Weights of a small transformer language model.
Size: width 192, 2 heads of 96, MLP 384 ReGLU, 5.9M parameters.
Training: a variant of Muon for these matrices, 9032 steps.
MLP neurons of a small language model. Each row is named by its layer, matrix (gate and up: input weights) and neuron, and shows model dimensions 32-127. Each number is 128 + 32 x the weight over its row's rms, rounded and kept within 0 to 255. A neuron's up and down rows have the sign that makes its largest values positive.
Before each neuron's rows, "fires on" lists the tokens most often at its 100 highest values on Wikipedia text that the model never trained on. A number after a token or word is its count.

fires on: "if" 32, "f" 25, " f" 15, ")" 12, " var" 5
L8.gate253 [157 116 123 127 133 145  82  97  95 150 132 117 159 106 163  98 139 114 142 145 160 135  97 150  59 180 176 138 148  62 113 148 124 134 157  52 150 123  94  98 158 139  91 169  59 114  87 137  74 142  91 110  98 123 176  87 107  84 162 139 116 128 126 107 183 113 122 114 104 115 120 129 125 131  85  76 117 144 207 103 157  98 112 170 142 185  27 114 157  87  70 130 182 135 152 116]
L8.up253 [200  44 145 115 143 168  95  64 146 176  94 169  91  52 127 114 102 127 122  90  99  65  72 125 114 159 129  95 149 123  97 171 179 107 127 128 136 102 114  84 138 127 125 105  89 156 113 203  71 121 115 112 195 163 121 116 129  73 146 207 152 107 106 128 132 112  96 139  84 123 137 122 156 116  95  80 112 124 119 119 193 101 159 120 128 173 166 120 150 118 138  74 151 109 167 128]

fires on: "er" 22, "ar" 12, "r" 10, "al" 10, "erg" 8, "l" 7
L6.gate310 [145 133  98 103 138 124 188  63 146 121 152 197 140 100 117 168  95 113 142 189 154  73 139 145  43 133 128 143 128 177 161 156 119 107 112 136 152   8 122 142 126 125  88 120 130  75 136 174 154 124 102 108 152 136 100 140 120 115  90 118 105 132  62 130 195 110 119 128 170 128 115 198 176  98 163 115 143  85 190 103  84 138 148 145  86 160  53 124 159 104 144 151 102 112 142 133]
L6.up310 [194 136  93 118 142 174 139  95  80 119 113 159 157 133 153 123 147 100 152 129 152 127 154 189 112 135 109 160 103 161 131 170  83 124 135 119 138  53 120 101  86  74 111 111  62 159 129  74 159 172 119 143  99 159  89 201 139 101 140 149 147 143  65 144 133 127 103 111 126 109 174 129 179 162 133 127 171 170 110 162 126  80 143 130 135 121  94 178 169 125 117  76 134 127 121 132]

fires on: "ol" 48, "v" 14, "l" 14, "r" 7
L7.gate135 [106  89 133 105  83 170 105 143 153  75 141 141 139  91 114  86 123 113 122 125 206  77 131 148 207 114 113 172 145 102 170 122  63 149 149 107 147  59 128 140 129 111 149 148 153 122  59  94  74 165 120 139 176 113 101 139 126  51 144 173 124 108 181  80 215  99 129 133 104 143 132 151 122 139 117  95 163 124 128 127 119 102 122 114 106 119 118 166 133 120 160 139  84 174 129  80]
L7.up135 [127 151 151 151 122 146  82 127 143 134 158 141 128 180 178 106 114 154 150 167 150 152 151 166 109 109 172  72  90 162  44 134 128 116 126 108 187 130 144  99 124 132  96 152  85 134 132 113 146 145 120 167 155 105 164 150  88 142 147 112 167 177 102 137 163 110  97  71 141 165  65 118 102 133 116 131 132 126 147 166 155  94 144 118 130 151 154 115 192 187 104 168  90 100 152  90]

fires on: "9" 13, "2" 11, " 26" 8, "5" 7, "3" 6, "1" 6
L3.gate343 [132 122  67  83 120 132  70  95  82 108 129  88  65 129 128 129 164 162 151 116 128  96 119 129 127 101 142 139 154 123 124 175 122 161 154 117 139 123 170 145 147 177 134  67 122 194 122 103 168 132 115 118 145 102 139 156 146 135  81 147  63 120  91 184 125  70 132 161 140 102 169 104 146 179 128  85 150 104 102 140  73  70 184 123  65 104 132 148 137 171 119 139  58 103 102 158]
L3.up343 [126  80  52  92  90 142  70  88  76 147 156 139  91 102 127 154 125 121  90 103 103 117 130 110 132  90 148 126 204 120 124 180 145 134 119 110 211 109 106 120 162 135 114  74  92 137 127  76 161 172 122 150 144 123 159 165 177 126 101 157  63 124  71 148 154 127 146 141 178 127 188 148 171 120 131 127 150 116 159 152  59  75 151 120 117  88 131 137 135 179  81  99 122 166 129 116]

fires on: " pl" 28, "ar" 13, " Pl" 8, "b" 7
L7.gate226 [158 137 193  87 136  88 127 140 123 136 111 105 126 125 122  77 163  49 111 113 152 170 224 147 100  99  97 129  87 113 134 179  68  90  90 147 100 158 107 135 164 115 103 103 123 175 140 110 191 107  76 145 121 202  88  93 138 156  94 141  93 110 172 129 144 158  98  83 132 170 142 121 141 103 151 107 159  95 134 132 175 137 181 116 138 169 107 194 123  67 157 100 121 138 180  81]
L7.up226 [135 105 209 157 144 138 192  58 138 110  91 116 104 160 130 128 127 117 149  68 177  72 160 114 120  94 110 102 153 128 144 167 192 186 121  95  91 142  62 130 196 152 114 103 128 139 105 107 173 174 183 142  83 170 134 163  93 103 138 186 134 166 147  71 111 118  35 156 102 114  86 172 121 124  79 151 138 121 178  78 126 125  89  77  74  87 134 101 131 100 152 124 145 160  91 131]

fires on: " Sp" 11, " In" 10, " Total" 10, "ord" 9, "C" 9, " C" 8
L4.gate125 [124 138  94 160 121 193 124 120 129 108 121  93 143 138 140 111  99 192 132 160 114 109  88 168  88 205 137 123 127 119 113 117  94 146 127  40 157 134  92 113 114 122 158  90 151 124 119  75 126 182 132 146 187 131 159 133 122 101  78  88 157  91 155  63 176 144 148 108 155  75 126 122  96 139  41 120 147 108 165  70 169 120 140  44  71  80 153 143 118 114 119 113 187  89 124 126]
L4.up125 [111 112  78 157 143 164 174 152 135 131 148 135 188 143  92 171 109  68  68 148 146 147 144 130 107  82  97 113 115 112 138 112 120 117  96 157  95 129 210 144 183  82 158 104 166  81 138 179  86 143 108 118 163 115  74  89 120 122 137 138 144 163 128 118 122 163  86 175 145 115  91  93 112 164 110 189  89 178 172 127  97 103 217  48  95 120 154 147 161 173  85  87 173 177 141 136]

fires on: "al" 28, "ra" 27, "als" 11, "ar" 8, "ars" 7, " med" 6
L3.gate129 [180 146  75 101 175 151 140 110 172 158 123 114 148 137  52 170  85 110 155 152 136  79 157 110 127 116 147 138 212 162 121 150 147 122 142  78 106  12 105 112 153 120 104  66 133 129 178 164 167 142 113 101 101 154 121 115 154 191 176 139 120 157 122 153 152 155 110 114 154 126 130  98  85 150 111 122 187 102 120 122  85 126 121 118 167 135 139 150 114 155 166 102 140 187 166 111]
L3.up129 [175 160 143 171 132 161 119 112 119 230 154  90 153  84  79 148 117 147 192 103  70  65 173 123 182  92 156 159 148 146 116 107  84 115 148 118 123  81  99  79 131 112 121 125 144 121 155 124 134 193 232 153  63 180  75 133  87 167 154  81 126 143 121 110 129 131 103 164 117 175 114 128 138 163 160 125 140 129  96 103  91  80  82 118 146 128  97 166  99 115  82  70 182 117 123  93]

fires on: "oss" 16, "in" 14, "pis" 10, "mer" 10, " this" 4, "le" 4
L9.gate143 [165 146 127 150 132 159  95 112 225 133 112 113 123 138 155 124 125 123 105 109 142 138 128 192  80  87 104 163 106 135 149 155  90 118 211 147  92 133 150 142 137 180 177 158 120  51 150 161  77 140  59  67 110  63 133 142 135  92 161 123 157 189 116  79 101 125  66 124 158 157 128 138  82 183 109 134 117 149 129 140 167 104 149 156 122 147  97 162  69 121 133 133 129 153 194 150]
L9.up143 [115 135 161 153 105  97  54 100  94 128 107  71 146 101 189  84 169 116 122 158 168 115 130  78 115 135 113 101 153 124  82  91 138  81 108 186 164 107 126 139 120 139 117 118 132 162 171 201  67 154 139  89 119  84  89 140 109 121 104 151 127 167 144 174 148 133 133 133 135 109 146 127 121 186 100  96 159 156 171 119 113 131  90 123 114  84 154 111 108 149 177 150 110 156 117 119]

fires on: " " 97
L6.gate180 [151  99 128  75 120 122 162  79 107 137  93 128 137 109  75 134 141 164 118 138 112 137 164 139 105 154  83 140 122 145 133 129 128 156  83  85 133  77 132 146 124 136 157 111  93 149 129 170  77 155 127 104 142 127  91 156 104  82 161 143 122  84 193 137 189 129 124 120 111  43 138  96  91 113 149 170 133  61 164 151  67 122 184 122 156  98 117 231 135  92 161 109 106 134 104 113]
L6.up180 [ 87  88 171 157 115 106 122 144  76 190 143 186 112 159 118  89  70 114 120 157 114  77 132 161  88 144  76 137 163 160 120 118 136 190 118 130 165 119 153 125  81 185  89 131 136 116 117 161 146 121 133  95 161 130  77 149  42 119 112 114 109 123 207 141  87  77 157 112 173 115 129  95 175 108 132 136 140 103 131 105 174 149 119 102 156 145 139 128 153 154 147 116 159 180  99 139]

fires on: "p" 17, "E" 16, "A" 12, "ell" 10, "ield" 6, "L" 6
L6.gate75 [133 135 107  86  97 107 111 109  72 161 123 127 154  71 150 160 163 152 100 130 113 181 140  99  86  69 144 118 133 127 122 168 171 100 138 184 133 104 181 183 101  94 154  88 165 139 124 115 186  38 131 148  87  84 107 116 128 139 174  91 131  76 108 113 151 141 168 111 109 114 188 112 135 118 114 110 120 193 155  63 160 129  99 140 149  83 114 133 140 178 114 100 112 138 173 130]
L6.up75 [111 109 104 161 134 168 140 104 108 135 114 116 148  93 162 175 183  54 149 155 128 106 146 107  75  87 160 114 191 161 127  60 138 146 105 138 113 190 177 147 134 161 137 151 105 169 113  85 131  99 174 161 130  75 137  71  69 115 150 157 141  93 159 167 144 151 176  96 107 161 120 105 169 151 123 122  93 198 145 134 125  93  90 104 149 147 107 142 166 167 163 108 140 152  54  49]

fires on: "p" 47, "P" 15, "rop" 9, "\"" 7, "row" 7, "ield" 5
L4.gate273 [174 107 106 144 139 158 183 125 123 119  86 154 118 117 153 167 139 124 142 116  88 118  47  86 109 124  86 149 183 171 135 121 160 144 131 127 168  95 126 172 121 127 103 114 150 125 133 168 151  85 140 103  93  89  84 149 150  89  89 179 113  83 140 116 121 128  95 160 135 160 140 199 178 155 131 130  93 127 198 159 110 111 146 126 137 106  59  74 132 138 182 156 124 120 189 140]
L4.up273 [ 79 184  87 195 145 131  94 141 144 107  96 154 127 153 199 157 150 106  90 148 189 112 114 144 114  85 188 136 100 132 154 123  81  86 110 141 116 180  88 144 155 149 117 136 133 167 106  79  88  84 131 143  97 145  98 113 138 129 110 197 104  48 175 111 127 163 114  69  75 187 142 133 100 122 121 148 134 181 150  98  97  78 126 125 109 153 104  93 129  91 128 135 101 115 159 142]

fires on: " f" 23, "f" 21, "b" 17, " of" 9, "erm" 8, "ow" 5
L8.gate110 [231  93  97  44 144 171 104 142 124 132 109 119 105 142 135 101 153 122 137 137 157 140 152 104 100  65 128 128  83  78 142 147 164 126 155 147 114 130 115 162 183 132 128 114 131 128 104 114 123 109 188 135 153 176 148 156  91 120 184 157 157 172  95 166 131 143 133 183  65  90 138 142 154 157 142 111  92 139 136 140 157 128  76  49 225 165 100 101 161 135 119 142 178 142  40 107]
L8.up110 [159  75 170  77 157 162 135 113 137 166 172 145 122 147  69 138 116 131  93  87 111 128  97 157 117 110 118 177  97 126 176 160 104  86 157 180 140 201 104 161 181 128 121 132  71 212 107 136 115  91 144 166 139 147 133 123 162  53  64 182 117  96  85 170  52 130  90 146 111 109 123  65 168 125  93  80 112  58 117  93 140 138 131  91 127  74 122 154 102 177 178 106 126 132 147 117]

fires on: "w" 25, " pl" 23, " Pl" 7, "p" 6, " ch" 6, "pl" 5
L12.gate197 [111  93 111  31  87 112 164 143 105 146 138 117 158 159 144 161 155 119 135 186 161 161 169 174 142 134 167 173 112  88 131  99  26 116 112 176 159  81 172 165 113 141  88 177 127 125  91  82 143 123 134 126 109 169 116 108 103 158 138 158 145 104 138 138 102 146 128  88 148 128 121 145 122 109 126 162 149  59 101 169 174 145 118 117 131 164 143 112  86 140 148 207 134  76 123  97]
L12.up197 [191 100 166 102 168 101 187  92 143 108 147 142 116 138  62 158 130  87 110 139 140 168 120 130 131 131 138 104  96 146 163  95 142 222 131 122 117 128 131 160 111 107 141  98 146 154  94 189 228 135 148 104 134 101  96  41 137 157 158 195 107 138 194 148  75  87 153 134 132 158 146 120 174 124 105 126  97 207 135 139 123  96 109 128  56 151 131 110  91 138 117 116 141 160 124 183]

fires on: " Ph" 30, " ph" 21, "r" 17, " dr" 7, "ol" 4
L12.gate291 [138  89 100 152 121 121 110  94 194  97 102 111 191 101 105 140 116 123 142  76 173 130 120 178 167 175 156 143 164 192 121 117 106 190 182 150 154 147 137 171 154  52 158 172 156 140 102 112  70 123 144 135 182  77 134 135 103 104  90 142 142 169 134 136 176 138  68 107 100 154 127 122 122 150  47 163 116 130 145 137 128 138 107 132 137  79 127 146 114 101 116 119  66 151 132  97]
L12.up291 [118  63  77 102 147 116  97 108 173 196 117 140  99 163 133 175 164  90 125 198  79 107 125 141 188 131 118 126  69  85  93  84 108 120 166 119 181 119 109 171 140 142 165 175 159 148 108  86 137 177 178 161 112 121 120 169 166 137 105 130 110 143  92 155 134  81 105  93 174 137  64 166  65 102 135 118 154 141 158 169 137  63 126 110 165  59 127  79 110  89 146 146 130 111 195  91]

fires on: "k" 24, "er" 18, "sk" 12, "s" 7, "ter" 6, "ters" 4
L9.gate61 [135 130 100  97 181  86  75 121 131 142 159 126 140 173  87 107 129 152 154 218 126 155 101 131 146  77  84 100 154 115 114 153 129 134 120  98 141 154 130 127 150 158 101 126 102 168 112 119 108 133  88 131  93 113 104  92  91  76 122 104  99 166 140  90 133 129 110 129 130  74 133 106 129 212 157 146 141 107 137 112 210 142 116 147 107 144  99 170 125  65 158 128  94 188 166 136]
L9.up61 [103 194 119  87 151 107 206 133 137 147 102 114 103 195 122 131 129 137 174 116 149 104 126 147 165  95 179 116 108 157  92  96 140  89 138 202 115 102 109 173 102 133 138 106 143 185 117 136  98  93  94 131 149 111  89 174 147 138 141 141 112 106 148  34 113 160 113  46  99 115 128 173 114 155 153 116 163 119 102  91 161 140  70 140 137 120 117 120  90 124 162  93 146 120 105  98]